From a checkpoint of a small transformer trained on Wikipedia.
Size: 11 layers, width 448, 7 heads of 64.
Architecture: rotary positions, attention and MLP in parallel.
Training: 732M tokens, 11176 steps.
MLP neurons of a small language model. Each row is named by its layer, matrix (up: input weights) and neuron, and shows model dimensions 149-244. Each number is 50 + 15 x the weight over its row's rms, rounded and kept within 0 to 99.
A block is one neuron, or neurons of one layer that tend to fire together. After each block is what it responds to, as a language model described it from the Wikipedia text at the highest values.

L4.up80:36 57 29 39 23 66 64 57 57 38 73 47 53 68 55 57 53 33 38 35 51 20 36 53 42 51 52 21 37 48 44 41 68 44 68 25 75 41 76 43 62 38 61 54 66 72 82 52 22 23 52 40 44 61 37 38 84 58 55 27 61 40 07 50 55 36 43 28 61 26 36 12 25 35 57 74 27 50 71 13 79 31 51 58 44 32 66 64 39 23 58 53 66 24 55 61
L4.up164:30 54 63 50 57 84 75 55 44 72 29 60 52 27 25 51 70 47 61 43 71 60 49 31 41 34 56 49 63 20 51 36 55 34 44 64 35 47 37 81 64 47 58 64 66 54 39 52 52 48 56 47 41 45 47 19 58 70 55 46 54 39 52 35 41 46 51 49 67 63 26 44 47 55 59 18 67 67 56 53 52 47 59 19 58 37 54 30 64 31 48 74 53 61 54 49
L4.up316:73 66 53 34 44 62 73 05 37 49 89 26 81 24 21 57 35 45 51 73 60 23 12 45 61 19 69 65 68 36 37 69 32 56 45 39 58 34 44 52 44 60 36 55 64 62 45 54 65 53 85 62 32 62 49 47 58 37 52 58 70 54 43 47 34 37 34 21 27 62 52 49 29 53 62 59 45 33 43 70 41 47 59 62 69 61 47 33 24 39 43 21 64 37 50 81
L4.up399:58 44 62 27 56 74 67 47 65 38 63 22 55 69 50 40 71 50 46 34 79 30 46 39 45 58 50 83 39 43 34 53 68 35 40 26 44 41 38 56 54 33 48 50 99 58 46 58 20 76 33 62 63 23 45 80 54 74 62 70 68 40 46 24 33 58 53 73 13 56 35 45 52 74 59 43 39 56 66 26 54 73 53 35 49 54 32 56 47 26 50 58 74 52 39 50
L4.up448:51 56 36 66 54 61 61 27 41 60 36 39 64 35 43 63 58 70 31 14 94 72 46 43 48 38 74 67 24 54 52 41 71 46 64 35 27 57 34 40 71 49 51 24 70 64 46 51 45 58 64 31 37 34 38 51 38 51 51 48 44 44 61 44 35 29 79 34 52 72 48 36 55 47 76 50 46 72 65 52 64 27 76 34 41 49 34 39 60 34 29 68 41 85 38 71
L4.up458:43 60 53 26 42 58 72 61 58 57 57 38 37 49 30 47 69 45 56 49 72 24 43 39 70 40 59 49 29 47 33 53 28 40 53 39 59 19 47 45 30 21 41 53 58 43 31 46 55 64 58 44 56 41 51 39 41 59 67 64 43 65 51 65 25 42 41 14 65 87 32 41 50 53 63 39 33 49 50 55 65 57 64 43 37 75 39 62 38 20 49 85 48 45 49 54
L4.up924:63 36 36 63 51 52 38 54 46 38 58 40 66 46 59 40 43 52 40 28 67 39 45 46 72 49 68 62 35 81 45 40 54 52 74 35 67 60 13 40 49 27 48 65 43 71 49 63 63 39 35 20 56 47 63 39 62 71 79 30 39 50 45 49 49 62 31 33 32 66 52 57 42 50 45 52 70 33 50 50 51 29 54 57 16 32 38 65 62 46 39 52 64 70 62 32
L4.up1340:70 79 70 24 54 66 51 48 51 69 55 42 59 34 51 56 51 52 41 56 50 45 45 56 55 58 54 44 25 57 44 59 48 46 33 51 31 61 50 59 28 67 46 55 51 45 43 42 55 30 63 40 36 71 38 44 64 37 40 67 16 59 38 17 41 75 62 43 54 54 34 77 10 31 39 38 58 57 45 38 36 78 74 47 53 63 34 53 51 27 41 47 58 47 30 69
Description: Noun-ending word pieces. Final pieces that complete a noun, often abstract or event nouns before "of", "and", "in", such as adv-ice, cess-ation, strike-out, and whole nouns like landing or creation.

L2.up199:98 33 60 38 64 54 60 45 46 41 29 48 51 33 51 50 22 74 44 56 55 91 40 76 62 33 58 56 33 27 57 31 65 52 30 42 33 24 50 36 66 51 66 66 79 42 53 51 58 23 25 43 58 38 34 00 48 55 51 31 73 65 56 41 61 44 33 46 78 57 47 61 37 45 28 43 46 28 40 57 53 47 70 55 53 87 72 41 25 22 41 39 54 64 40 53
Description: Word-completing suffix fragments. Non-initial subword pieces that finish a word split across tokens, especially after prefixes like re-/out-, such as out|comes, re|ceiver, Manag|ement.

L2.up1135:41 29 70 38 35 47 41 17 58 49 52 41 61 38 56 36 51 70 62 40 44 53 40 43 58 53 46 84 71 32 47 32 21 67 38 84 49 53 25 70 45 54 25 39 52 62 48 66 43 50 11 74 31 38 44 45 45 77 82 57 43 55 15 74 48 64 57 35 54 47 40 69 24 46 37 59 50 48 66 49 57 34 76 33 55 69 52 59 51 31 57 40 45 92 57 60
Description: Infinitive "to" after verbs. The word "to" after verbs or nouns like failed, refused, left, went on, selected; also "of", "at", and name fragments.

L8.up37:47 46 43 52 30 24 71 30 57 43 18 63 83 23 61 65 55 38 37 45 51 28 57 40 49 52 59 48 60 42 29 65 52 56 53 42 29 51 43 44 55 52 42 45 55 70 62 50 77 26 52 31 44 13 57 50 37 46 44 61 54 25 70 49 54 50 49 59 30 56 53 52 41 67 36 65 35 39 39 43 66 52 34 53 72 85 82 50 61 49 46 83 43 26 62 35
L8.up159:65 62 68 46 60 20 59 38 55 51 67 42 93 56 53 64 64 60 68 83 38 35 48 53 36 28 72 49 46 46 56 66 48 53 62 62 52 56 35 57 60 26 29 41 58 50 28 21 56 35 48 52 43 45 69 53 34 53 44 73 33 61 62 64 52 73 45 34 66 31 63 51 66 45 55 47 60 51 65 39 44 41 41 67 60 64 43 46 44 26 50 41 51 58 52 25
L8.up193:35 41 26 57 37 35 25 16 42 50 53 63 81 48 73 62 34 53 67 65 65 37 59 51 40 62 51 34 35 41 56 44 45 57 76 40 27 50 77 58 33 23 55 22 34 75 52 66 59 37 50 33 46 35 26 58 49 68 26 67 11 50 56 36 66 43 60 33 24 17 65 36 58 50 34 51 23 42 73 47 70 62 41 72 39 74 25 59 40 90 36 49 52 54 48 48
L8.up1164:53 43 62 46 42 67 40 45 68 41 54 53 45 16 46 55 41 80 41 48 46 55 24 70 58 50 69 44 53 51 63 21 24 61 40 52 37 55 48 66 45 41 41 15 38 64 46 79 34 38 51 33 43 45 46 45 55 38 54 52 17 24 56 47 48 68 65 60 51 67 51 42 40 47 51 63 36 55 32 71 51 50 49 31 60 21 28 47 57 57 61 34 58 70 28 54
L8.up1314:51 40 33 53 21 56 68 53 28 69 45 42 51 56 55 16 58 29 16 70 30 65 25 28 51 37 37 75 39 39 35 64 47 64 67 49 76 36 37 42 65 57 45 44 57 61 55 73 72 69 53 04 47 40 63 34 42 66 51 44 53 51 19 57 45 79 74 31 54 28 21 53 49 38 38 48 57 62 63 52 77 27 40 56 71 72 33 58 46 27 77 49 27 31 55 54
L8.up1346:39 37 73 55 41 34 58 43 73 36 48 38 61 22 53 21 82 46 50 22 57 61 62 75 23 61 55 41 66 23 60 14 56 59 52 47 39 54 55 54 57 58 40 57 66 60 70 42 65 45 59 51 47 55 33 26 64 74 56 57 52 47 61 37 70 60 76 80 55 46 68 68 30 35 54 72 54 41 64 63 60 44 46 39 61 79 33 53 37 35 34 50 45 41 20 65
L8.up1682:83 60 42 45 19 49 57 59 71 63 29 61 74 30 40 71 54 54 50 28 31 46 26 48 32 57 49 36 53 27 99 64 36 47 48 81 47 62 53 65 36 31 40 37 57 59 39 54 29 45 46 66 53 12 53 38 42 71 66 35 29 49 39 63 52 52 32 51 80 42 64 79 25 40 26 58 53 48 42 63 78 39 51 47 71 59 25 74 79 61 76 48 51 38 63 55
L8.up1694:42 28 58 42 61 34 49 42 50 50 27 64 21 32 28 47 57 36 45 74 43 51 56 34 33 62 74 35 50 59 62 62 55 35 53 56 35 31 57 59 47 58 67 42 65 52 70 58 39 23 34 38 62 31 25 50 52 50 50 38 58 24 68 64 55 61 42 42 20 58 47 64 46 49 39 31 63 46 56 56 51 44 53 84 54 48 52 62 87 31 51 61 60 43 38 35
Description: Preposition before institution. Mostly "at" (also "to", "of", "attended") introducing an upcoming place or institution in biographies, e.g. studied law at, was at, attended.

L2.up694:50 70 38 46 59 38 37 40 61 56 35 66 48 64 61 37 41 44 33 17 35 61 75 51 41 29 45 76 53 67 66 56 53 32 61 54 34 54 52 33 52 45 61 66 69 78 39 50 92 55 35 44 44 46 48 42 52 42 73 55 64 44 69 81 64 59 57 60 37 49 40 52 52 43 50 35 76 56 39 23 73 44 74 60 40 63 19 72 56 54 34 46 43 57 68 69
Description: Mid-word subword fragments. Short word-internal pieces right after a word's first letter or cluster, often "it", across varied text: wh-it-ewash, Tw-it-ter, spl-it, wa-it-er.

L4.up76:31 38 40 49 71 61 30 55 50 72 59 58 44 51 36 52 52 44 68 64 62 54 49 77 61 52 67 77 23 67 52 55 37 61 39 73 48 65 58 27 32 67 41 44 38 38 67 52 30 45 86 59 67 50 35 74 60 44 29 81 65 29 71 41 42 70 51 27 55 81 48 40 71 47 41 48 68 34 54 58 39 36 46 42 74 65 84 30 53 53 51 24 46 39 24 33
L4.up653:46 33 55 70 64 87 44 57 55 41 50 64 58 39 34 57 69 70 51 61 77 58 47 64 61 71 61 36 32 61 48 69 81 20 56 59 37 35 36 39 46 28 30 49 42 50 58 55 40 75 48 56 45 58 54 35 52 33 69 48 68 22 45 44 46 44 48 49 48 42 44 71 48 48 48 54 48 40 38 48 36 46 33 64 34 26 26 41 53 44 69 60 42 40 41 42
L4.up751:39 62 51 91 41 32 32 24 13 39 60 54 45 26 59 43 62 56 33 22 52 41 47 60 47 57 48 50 46 62 60 63 52 29 55 43 74 61 44 31 61 57 47 42 63 62 38 64 50 63 59 40 45 78 61 51 36 11 60 39 51 20 49 54 21 37 43 40 33 26 63 47 63 31 51 62 50 28 56 45 42 38 50 44 64 59 57 47 17 51 61 23 44 37 39 49
L4.up806:47 43 48 61 45 44 40 51 42 35 29 87 33 46 45 37 59 30 66 66 74 50 79 69 37 37 67 20 48 16 33 63 36 51 58 28 34 69 47 50 34 71 52 44 41 43 32 67 52 07 69 45 65 47 44 49 50 59 72 62 70 30 54 55 56 41 42 30 60 53 60 65 45 57 35 66 58 43 40 32 42 55 49 38 32 52 60 50 47 51 63 43 50 62 56 65
L4.up914:37 66 53 37 61 23 68 52 56 49 43 70 38 63 30 38 51 59 52 16 45 58 58 82 30 00 55 44 35 29 43 55 40 48 58 62 50 21 34 40 91 19 38 36 59 44 48 00 48 48 40 50 61 36 79 60 56 57 25 49 57 49 76 50 41 58 61 47 48 50 43 48 57 62 42 25 39 55 41 34 60 58 54 51 46 46 62 49 32 53 72 55 60 41 56 31
L4.up1255:53 49 68 56 67 60 25 32 58 44 45 62 53 49 47 49 52 77 56 53 24 71 51 64 12 45 32 52 69 24 38 70 38 77 78 47 47 39 57 26 77 49 51 31 61 66 50 45 76 38 78 53 44 46 57 54 46 36 49 28 62 48 61 51 67 67 55 61 49 54 38 58 51 49 51 55 43 57 76 40 51 41 53 68 30 63 51 58 34 49 24 54 41 49 69 75
L4.up1590:58 23 63 38 35 45 40 37 42 61 54 47 66 33 27 51 51 60 31 37 41 58 43 39 38 31 38 67 24 19 54 46 42 64 46 50 34 47 37 41 62 49 50 57 61 36 66 43 59 27 69 37 62 48 65 47 16 21 29 47 42 54 69 67 59 47 51 59 83 30 44 48 15 47 45 55 49 66 41 28 56 52 65 49 47 52 67 71 54 50 42 33 42 68 81 35
L4.up1652:31 52 72 38 60 58 72 59 50 72 37 43 35 50 35 59 53 50 44 54 53 34 57 72 61 34 53 45 46 51 38 53 84 60 60 32 78 38 40 38 67 31 25 24 66 58 75 35 58 31 49 32 40 35 43 56 39 43 52 43 76 24 56 47 43 70 80 45 55 61 52 70 70 72 17 47 54 70 67 40 29 59 48 41 76 65 40 38 51 61 72 39 29 49 44 21
Description: Mid-word fragment after onset. Word-piece tokens directly after a word's first consonant cluster, often "re", mostly in names and rare words in lists or tables, e.g. Sh-re-k, Sp-re-e, cl-and-estine.

L2.up193:74 55 52 48 48 52 47 48 45 30 83 54 67 35 81 51 37 63 55 42 35 24 35 51 47 21 56 80 62 56 64 45 53 51 14 52 57 38 19 36 66 49 28 60 60 46 72 33 57 63 58 48 55 48 32 70 58 64 47 54 10 48 49 63 39 55 46 69 72 43 63 37 59 58 59 37 51 19 57 47 67 37 90 54 44 26 51 39 67 60 83 67 54 26 58 72
Description: Later digits of numbers. Later digit pieces inside multi-token numbers in tables, coordinates and statistics, such as 20|1, 46.60|2|778, 15|9; also the s in decades like 1990s.

L4.up299:70 61 71 53 32 40 56 62 55 28 75 48 60 41 69 78 55 60 69 54 42 61 55 63 57 57 73 50 67 34 48 48 41 46 72 51 83 35 40 59 42 47 66 41 60 40 52 47 53 22 49 16 50 48 48 41 40 29 27 40 70 58 21 37 39 44 57 81 42 53 32 43 52 17 80 49 42 58 69 42 45 53 57 35 62 50 48 50 49 27 61 50 42 54 47 65
L4.up357:41 29 15 68 43 62 46 52 60 45 28 81 49 34 56 35 43 68 61 32 58 62 39 53 56 38 39 34 37 40 21 58 67 62 63 44 27 44 41 46 42 66 21 82 49 69 59 48 74 32 42 46 61 33 32 53 42 69 63 53 48 64 42 56 60 66 37 48 68 52 31 51 51 61 56 37 44 52 46 58 62 54 51 40 36 84 55 25 37 34 39 68 53 78 81 52
L4.up874:71 55 43 49 81 58 44 88 26 37 26 30 51 48 11 32 40 66 52 44 49 69 49 58 42 39 45 48 47 41 38 47 36 58 52 82 59 53 31 39 16 75 24 48 26 66 50 51 72 58 47 41 66 44 69 59 58 61 40 66 36 53 48 35 36 55 39 64 46 50 35 49 75 57 74 52 74 50 63 06 50 76 58 45 54 35 61 63 58 35 43 77 75 37 63 49
L4.up1159:44 52 55 63 44 50 27 29 81 24 39 56 49 33 36 46 55 47 56 50 52 67 63 83 87 40 61 61 33 31 30 34 34 44 40 51 30 43 61 54 25 55 36 63 51 49 54 43 40 53 31 31 46 40 31 74 69 72 51 72 60 46 40 39 31 43 49 30 34 73 43 44 42 37 52 44 83 39 53 47 78 45 42 56 33 91 22 41 46 33 70 36 57 39 25 68
L4.up1443:42 45 41 48 68 24 45 42 65 49 62 36 99 73 65 47 23 67 70 39 57 35 71 55 40 77 43 37 38 40 40 33 53 29 70 57 62 65 27 55 42 62 26 48 45 78 41 41 27 62 50 33 13 52 40 38 56 48 23 62 59 55 29 62 50 30 47 39 75 45 48 31 59 55 58 21 63 42 72 29 49 54 68 47 65 50 51 27 44 35 18 23 54 61 54 65
L4.up1588:40 41 53 51 57 71 38 13 51 54 39 35 63 49 72 41 61 48 44 62 35 66 58 56 35 63 42 67 52 50 35 56 74 48 38 53 42 30 38 71 26 51 20 63 55 44 48 55 36 60 66 15 37 55 40 52 45 55 50 33 64 43 59 65 53 63 45 53 53 59 39 63 42 35 45 32 52 44 69 39 61 66 37 57 50 64 59 28 29 36 62 45 47 55 73 28
L4.up1632:45 52 39 44 70 26 72 34 37 53 66 53 57 41 36 48 52 55 54 31 53 61 80 66 40 40 45 60 50 63 44 39 81 65 54 58 38 44 37 65 55 56 56 30 78 65 66 47 33 77 51 79 47 49 23 55 33 64 36 51 61 54 35 54 43 94 60 30 57 41 41 34 51 11 55 54 84 50 75 15 43 48 60 75 45 24 32 28 49 50 52 52 39 35 25 32
L4.up1639:25 43 67 34 39 49 79 45 45 75 81 49 57 38 37 45 93 81 39 41 64 41 67 47 69 38 25 57 74 31 25 66 43 43 39 69 49 43 42 46 52 35 65 54 33 50 28 68 56 38 55 63 73 49 57 51 47 75 38 52 49 47 56 54 38 45 58 34 50 31 52 55 70 61 69 65 67 46 80 53 20 51 83 33 61 63 46 50 43 37 21 48 55 34 54 52
Description: Final digits of numbers. Last digit piece of a multi-digit number closing a cell in Wikipedia tables such as election vote counts or stats (37-8, 46-4, 27-7); weaker on mid-word pieces of long names and words.

L8.up601:46 58 63 51 62 31 51 23 46 32 57 61 34 38 57 63 74 49 68 46 72 49 70 65 51 65 44 48 50 70 42 56 49 59 25 24 26 41 74 77 63 68 37 56 49 51 54 49 49 51 51 47 54 44 55 35 42 55 75 68 34 46 68 53 41 80 29 46 53 43 57 44 81 52 68 54 23 63 08 32 44 58 61 42 36 26 34 36 48 44 56 64 47 17 32 50
L8.up701:47 69 47 65 59 57 42 59 41 54 55 51 55 43 65 26 58 65 70 34 61 49 47 63 63 57 62 57 47 87 44 27 44 57 86 27 48 56 32 53 44 52 31 44 41 83 66 54 37 68 07 21 51 39 47 31 54 50 80 56 25 46 34 57 50 64 33 36 68 43 72 40 48 37 47 42 39 47 66 29 69 46 26 69 47 42 76 65 58 38 40 41 57 06 47 49
L8.up721:27 49 41 52 49 63 45 30 54 74 23 48 71 31 46 57 65 25 37 56 71 69 37 69 51 63 71 58 26 63 21 26 36 48 57 65 68 27 27 66 52 41 58 77 27 57 73 44 55 41 73 60 56 62 13 15 57 62 49 43 52 35 72 17 44 24 46 42 62 60 67 51 19 59 51 48 47 58 42 48 31 51 19 59 49 53 18 30 38 49 43 41 35 50 75 47
L8.up904:45 23 43 50 53 59 50 65 66 76 56 66 56 54 40 42 54 43 43 23 63 33 13 48 30 43 57 17 38 74 35 52 65 58 67 51 59 37 60 51 53 43 70 64 80 71 56 62 45 40 59 56 64 41 61 36 58 83 39 65 48 31 26 62 57 36 26 30 60 32 25 42 39 31 41 81 58 50 63 30 63 46 58 66 55 86 59 60 56 53 60 27 43 53 56 77
L8.up946:52 42 70 74 46 70 31 72 67 56 42 47 39 20 28 64 50 33 67 29 46 63 59 76 58 26 55 54 43 73 45 52 58 44 26 59 69 43 54 42 45 55 31 44 61 38 71 58 28 61 29 31 38 78 55 38 36 45 66 59 52 49 39 41 46 70 42 57 62 31 62 45 43 10 45 61 45 33 50 47 53 51 54 51 40 48 51 43 54 50 43 50 41 41 56 37
L8.up1033:56 68 37 56 47 51 51 51 66 38 56 41 64 46 54 67 58 35 59 50 51 17 68 57 54 17 53 50 22 50 31 51 66 47 34 18 61 70 64 61 34 40 14 63 58 53 45 55 48 63 53 25 25 71 59 62 33 45 91 67 53 41 28 63 55 57 37 21 39 53 66 61 64 11 51 54 55 14 53 23 76 49 31 83 44 50 60 41 78 35 38 40 47 15 60 43
L8.up1322:37 13 58 37 47 85 56 39 36 85 20 67 30 19 63 35 64 35 46 55 44 46 41 79 56 42 41 40 68 76 21 52 27 69 43 54 73 68 49 48 38 79 30 70 59 85 64 42 40 37 47 55 61 70 63 20 44 52 59 62 20 28 50 37 34 58 52 34 59 55 47 49 45 61 43 53 75 56 44 46 20 45 61 60 55 61 33 68 58 34 55 62 40 45 36 22
L8.up1412:65 26 59 36 47 33 75 41 20 86 33 55 51 48 66 55 51 38 52 29 64 38 37 44 40 81 45 34 28 61 63 60 54 74 67 51 31 66 49 63 48 54 62 69 66 41 80 31 63 33 37 41 31 57 51 23 48 28 68 59 27 41 41 40 50 99 45 49 44 49 31 43 86 46 55 53 48 52 58 33 64 60 29 34 49 68 44 52 63 40 41 35 35 55 27 63
Description: Noun-phrase head endings. Final piece of a head noun that a prepositional or other modifier then follows, often plural, e.g. differences between, obligations on, effect of.

L4.up225:46 54 37 35 14 62 52 43 50 43 47 36 54 33 64 57 33 98 34 29 66 61 67 51 34 50 47 23 57 46 29 17 39 80 69 36 60 20 78 44 52 43 47 45 43 52 27 55 54 44 53 53 47 67 39 63 31 54 32 39 47 29 61 52 47 23 35 50 53 28 59 45 36 37 54 66 69 58 44 69 24 41 69 57 57 57 47 55 45 49 37 59 72 72 39 46
L4.up500:74 48 42 65 48 50 53 40 50 33 56 43 65 25 43 50 51 78 53 58 73 51 42 42 55 48 41 49 29 22 16 44 43 56 62 59 75 40 45 38 50 64 30 55 61 56 84 61 45 40 32 48 41 44 52 72 59 44 57 62 44 46 58 55 47 61 77 66 43 29 36 51 33 57 47 69 49 66 47 56 49 59 46 50 52 63 67 67 54 45 55 80 68 65 65 47
L4.up543:56 48 72 52 30 40 29 46 45 24 45 40 73 58 67 37 46 54 47 54 64 32 72 68 70 38 75 45 44 44 57 42 33 76 56 67 47 74 37 56 73 20 44 36 72 37 39 52 36 61 55 39 62 61 43 46 60 24 53 57 32 52 60 56 45 34 54 76 39 43 46 62 39 64 45 46 59 65 49 45 52 37 48 31 57 27 59 60 50 55 52 71 63 67 44 51
L4.up716:35 24 57 35 41 47 61 68 61 59 29 24 64 33 52 45 52 50 68 51 69 18 76 54 61 55 57 61 67 65 40 86 36 55 52 47 62 49 33 60 32 62 57 45 56 58 47 42 52 54 61 53 40 73 43 66 39 66 38 48 42 48 61 60 21 42 44 46 31 53 51 84 32 62 58 56 48 45 39 31 28 51 65 29 68 47 42 78 39 59 65 41 46 41 60 47
L4.up747:36 49 58 34 38 43 43 47 68 52 37 43 70 42 61 45 47 53 45 08 47 32 92 72 43 62 61 48 52 34 51 36 20 35 74 22 34 62 59 56 50 28 33 54 35 30 78 39 37 16 42 72 54 60 67 52 83 46 48 71 61 52 70 58 57 39 36 45 29 31 33 45 62 49 53 53 20 59 41 65 75 62 52 35 46 64 52 54 30 58 57 43 49 55 69 51
L4.up866:62 34 36 58 23 47 59 25 84 48 47 33 62 22 41 62 37 18 68 45 32 72 58 62 54 52 58 56 68 38 33 67 30 77 65 59 50 21 46 69 53 24 54 54 39 42 68 53 41 52 77 37 53 51 53 47 58 61 28 42 51 51 33 58 68 41 46 51 48 40 64 44 66 30 43 63 63 53 57 60 54 61 66 48 67 47 52 42 72 14 58 66 54 47 37 29
L4.up1596:75 55 70 54 50 21 47 54 42 20 59 34 58 47 63 47 50 95 58 53 70 49 66 82 36 42 36 75 49 33 16 39 44 61 33 96 40 47 56 51 39 62 64 60 44 61 59 30 57 43 58 20 81 64 55 67 70 52 32 80 41 57 38 58 51 71 61 66 61 65 60 57 22 48 32 45 45 62 51 12 17 51 25 39 30 70 36 65 40 55 60 73 53 51 64 60
L4.up1755:83 50 56 22 73 71 49 47 45 51 50 61 52 35 51 75 58 69 44 34 60 56 26 49 48 26 64 48 66 62 37 40 23 37 41 48 89 46 54 59 40 71 69 51 40 27 48 49 28 54 44 55 40 31 34 60 63 59 12 30 31 51 38 55 49 59 78 48 70 40 69 49 44 52 57 49 50 25 59 28 42 51 27 42 58 73 41 73 55 56 48 31 37 53 50 43
Description: Preposition "at". The word at before places or institutions (professor at Giessen, at Fort Belvoir) and in idioms like at stake, at least, at all.

L8.up105:46 46 21 45 83 36 71 45 46 40 48 38 57 44 57 25 57 49 53 35 61 56 55 65 36 46 28 38 39 39 57 54 43 67 55 79 53 36 49 39 46 69 27 51 42 71 52 55 29 33 76 66 62 53 48 67 79 65 55 36 63 48 38 48 42 55 56 60 28 31 17 63 45 41 64 27 25 59 59 37 50 56 46 43 50 47 43 61 55 46 55 48 56 34 36 60
L8.up649:43 44 43 49 57 51 36 34 48 44 63 33 48 32 71 56 45 48 61 50 41 27 34 78 29 57 17 60 42 34 44 40 59 24 50 67 49 14 64 65 64 40 37 45 42 42 06 48 58 42 62 48 22 56 41 47 53 41 53 52 51 53 73 59 51 47 68 57 61 47 20 47 34 25 47 16 56 55 60 47 72 40 40 41 48 46 66 59 64 76 77 18 60 58 50 42
L8.up1080:63 31 37 49 95 39 52 40 57 61 29 51 35 65 34 55 47 70 48 47 47 53 51 56 60 30 49 77 54 51 35 61 57 67 52 40 45 54 18 72 58 48 43 29 29 42 32 50 53 51 46 69 43 68 57 40 68 27 54 36 74 38 56 57 48 49 49 63 70 51 49 48 47 18 68 38 68 44 30 38 45 52 61 59 60 46 63 28 53 55 46 47 51 41 63 86
L8.up1103:57 52 62 48 42 41 71 37 56 35 47 45 62 62 26 27 55 42 73 60 28 59 61 57 53 43 84 49 43 90 46 68 39 67 50 15 67 54 60 64 48 76 30 37 71 62 49 78 61 36 78 63 54 81 48 82 90 68 42 45 47 42 53 27 17 55 47 27 54 26 28 73 62 39 44 17 61 56 58 57 47 54 35 50 53 71 20 37 68 67 34 42 50 41 51 53
L8.up1144:66 27 94 52 60 27 42 78 38 64 52 59 45 43 92 56 53 43 47 82 60 58 53 41 71 21 49 28 45 26 42 38 53 53 55 59 14 54 50 72 43 53 59 28 39 23 57 69 57 68 51 55 36 53 46 32 40 54 64 50 55 33 77 58 60 51 22 48 29 52 28 34 72 61 35 52 88 72 65 45 44 40 61 63 55 71 63 35 37 54 58 44 50 51 51 43
L8.up1605:38 55 49 37 37 58 59 38 01 57 53 52 54 55 79 37 52 48 76 70 70 40 61 43 49 57 63 61 95 47 61 51 42 66 34 61 35 45 39 51 64 59 40 34 61 31 62 42 51 41 72 23 61 61 37 70 55 25 58 42 70 63 86 49 36 60 66 35 36 45 52 61 73 52 39 63 33 37 82 68 58 29 61 61 44 51 74 45 40 45 62 34 78 55 32 23
L8.up1645:60 17 38 62 25 80 44 68 50 63 44 30 53 45 57 64 30 60 69 56 58 57 60 74 37 73 32 54 54 30 48 43 52 52 60 33 38 52 39 56 59 54 63 67 40 43 75 63 70 22 66 50 60 53 51 38 53 65 46 61 62 35 90 45 73 63 65 40 51 53 53 43 36 34 65 23 57 64 53 69 48 53 39 56 29 54 34 77 42 58 66 30 53 41 51 56
L8.up1737:41 47 43 72 33 52 93 16 79 57 67 47 33 54 42 24 61 68 35 68 45 51 45 39 51 69 35 80 53 47 37 59 44 36 43 53 50 50 56 63 37 49 34 63 59 72 48 45 31 45 65 47 41 38 60 65 63 61 46 57 50 72 43 48 26 81 55 66 65 48 76 42 78 47 67 49 44 68 67 55 43 35 62 66 64 39 20 54 49 58 51 57 60 38 31 63
Description: Surname starts, descriptive connectors. First word-piece of a surname right after a given name (Mikael Sal-omon, Curtis Per-ry), plus linking words in physical descriptions (roof with, slightly, bluish-black).